Weights of a small GPT-style language model, trained from scratch on English Wikipedia.
Training: 350M tokens, 10694 steps.
MLP neurons of a small language model. Each row is named by its layer, matrix (down: output weights) and neuron, and shows model dimensions 96-191. Each number is 128 + 32 x the weight over its row's rms, rounded and kept within 0 to 255. Numbers have three digits each.
After each neuron's rows, "fires before" lists the tokens most often just after its 100 highest values on Wikipedia text that the model never trained on.

L6.down398:113108134164141104098087027128117117054151147135115197172110120160116149151103081184125103139108111093136143155112096104101150114105102213122173164153110152177154155111074137112103158167076088123104156121062099134124163106134137076089084154089171172128135136111209130107080131145137123148
fires before: "i", "for", "form", "man", " J", "ce"

L4.down78:127134184174174144095103145130128129158068103136105054095050147094137142107165075103130116105159158139086101127086163107138143181091134103143140142092088085075114132122130157131131177129075157155097105195173149140223181117102096117102177107116120179080170077127138101114104090109102115132
fires before: "el", "or", "ther", "ors", "ed,"

L7.down390:134126104108073128142103153198122041146136073136079181174126097173139126118104113138100201123165166155108187118114131098195189063141104097142096095149174153130139160133167147140159131119100129110090148135151126100142135126090130113108076114119122123135103127090137047115169166129145170122
fires before: "es", "ed", "ing", "el", "m", "es,"

L7.down412:087132177153149165120094152172163125104057070097193115157158080091121096070127146105116106114178112123095156140099163168140101138135133120098156169148161062101107166134081087190126134144086162119156163155114030105104110155103155108137054163142075123122147115151106113109128138162166120103
fires before: "in", "i", "u", "ine"

L2.down301:090103121089128136076115084111124171163154116161131114219099120140129128142161109155161126079136146098147103151133161161131100120099159069104157134112154087139156098156130128109180095090109077131127175105155133119140129059153133100114119097166132120127131112161129095107132081122089134159
fires before: "ure", "ies", "ain", "ion", "or", "ural"

L2.down499:105109092082166086114140152132124111160097060113120132130058191122114132137120115092144099137132095119148154090182154099159143086146125170111121141081143134161153176110141150096201094156106080120186216095130078128105154069107172154139160135144159149099117136115096117110099119198099151149
fires before: "al", "uc", "un", "ge", "ical", "ic"

L2.down511:142135100090189140094159102088103164086079145137131202105117125149132111179132131098172143068172131109106138138136122098143156161141093091102144181145178128121132081134130131185177138093143121122117140127100141054093164159100148103103129094176148151119097086082195130120134107111154093124
fires before: "al", " –", " ", " first"

L2.down321:120133149166137114139122130124122068155179173095176113129093140123112103154104160111084113109135157104158153137121135088139145092108116146158073167091107068085144131110136110114195135144109147101133133099125097185063119128090198139101124073112139121122175128145143142140154124194136149078
fires before: "\n", "ion", "i", "in"

L6.down317:128139118161146096107099115115107148058153060150087111120158105123122136090134168106135073110131150128129169136153188135128119090109111191155062110113231114088148145123121131196168098104133141081142118093123136119086122179149127141171160132138111140191134075157137179101121106163120192137
fires before: "oci", "ution", "un", "ear", "ist", "ge"

L4.down858:197106079078135138121122159159104154085119128149109139150153147155156141200099103122113101152166139178073134154147134157099157083166120098070158082125151084080144183044113150050093123157183118109132203188156136080159124085073092148080123134178128156197120058043140111123136104153103143154
fires before: "ed", "th", "and", "ing", "ely"

L2.down3:116085169170151171123122167101101118176136141162159097151131134137140087063068055079090108069170123162124086179118127156129111129119150179040158150107118124112144118116143106144131091160172108125138154140105160173127084123204135152179138178070109124098174104150142108076109131125113110142
fires before: "ep", "ian", "et", "ust", "on", " "

L7.down200:110186111153105166110106112163165098097143217152105138120104130147156159119125117091121135108148098188078151077041117162114131103134169106118132145117106100098162130128143101141107103139130146142131138176186017121121138092114106098124147141119168137180155111166142111112099167105079136138
fires before: "or", "ag", " of", "el", "'s", "s"

L7.down818:132059096085115142053125119110066087118111132135153131186123112158119127200123165126169129147136124172049128133148149150143148124154116100119098148141124098185168192139186102123150146143060103090161175116152151104171144051184139093092142107100110194164113173147143144113145168126108125137
fires before: " |", ".5", ".0"

L6.down672:135096135149159182106087098148086084156104083183113129114078086112142125124151101145139124069067090154105112097115141169110155137155117125135099146134113133106058189134153137120168148130123157136129152135133168165057233111084173124117169134082086152095161184164134118139183109087123138111
fires before: "ed", "e", "ed.", "es", "al", "hed"

L2.down902:114088111129149158147111172133209090142144115172118152107157139128112131148143141190136158093099090102126147092082159102122141079105159172112166068104109088114158153126104139145167149095087064185148132155121090153130074084168137102082129119117154144137119133110084107152136149117151127178
fires before: ",", " |", "n", "ry", "."

L2.down62:172164116199126168155133153203125140183135144155123148163136085091103163101144125108118125173150149135124161148151101103175133083100143105102100164062139113125096125118145149083117168173155167068120124129122132115084120126136131143147107070127153154058118157155150117074200112139119145126
fires before: "al", "ity", "ic", "y", "e", " /"

L7.down189:097142077154124113103148130146072090086116160119132093117053108159154163095102159194105113109141137122149110124152136188096190143104134171117132127135141070208152118139113131071155137109184156152113122135126121131077150087097161112138084104094146177148141102136132111146084136158102143134
fires before: " a", " |", "us", " an", "ies"

L7.down896:131122138144140160170140159123132117141119116149159123158149114130167095124159076104205144182113138157063095062140141128135150121070123171109082137118125106103114133159124151129100100065178090136159146105142177111110212097192138163119136139081123179136107089180165163073115108106092151127
fires before: " |", " med", "et"

L7.down525:165134180108123131108062090120147073096175087151161075154198126154131149097137116163108162073117106153100111094027119131108124138083133154099138143128181132143136133115193108157143092135145131111138104116110115141093121136168176153140113170154123165143096131117141093144137053072122116112
fires before: "an", "ure", "ures", "ural", "ing", "in"

L2.down11:101043124176154124132105083140155090115145154131096155156109167105105159150142112156066141127138139103144115125166103091156169092106185125146126127082130180151122159154122051138156137143166162108136137050068080134124115162082191159106134092103082077121156151106102177125179094120113157160
fires before: " |", "es", "m", "ific"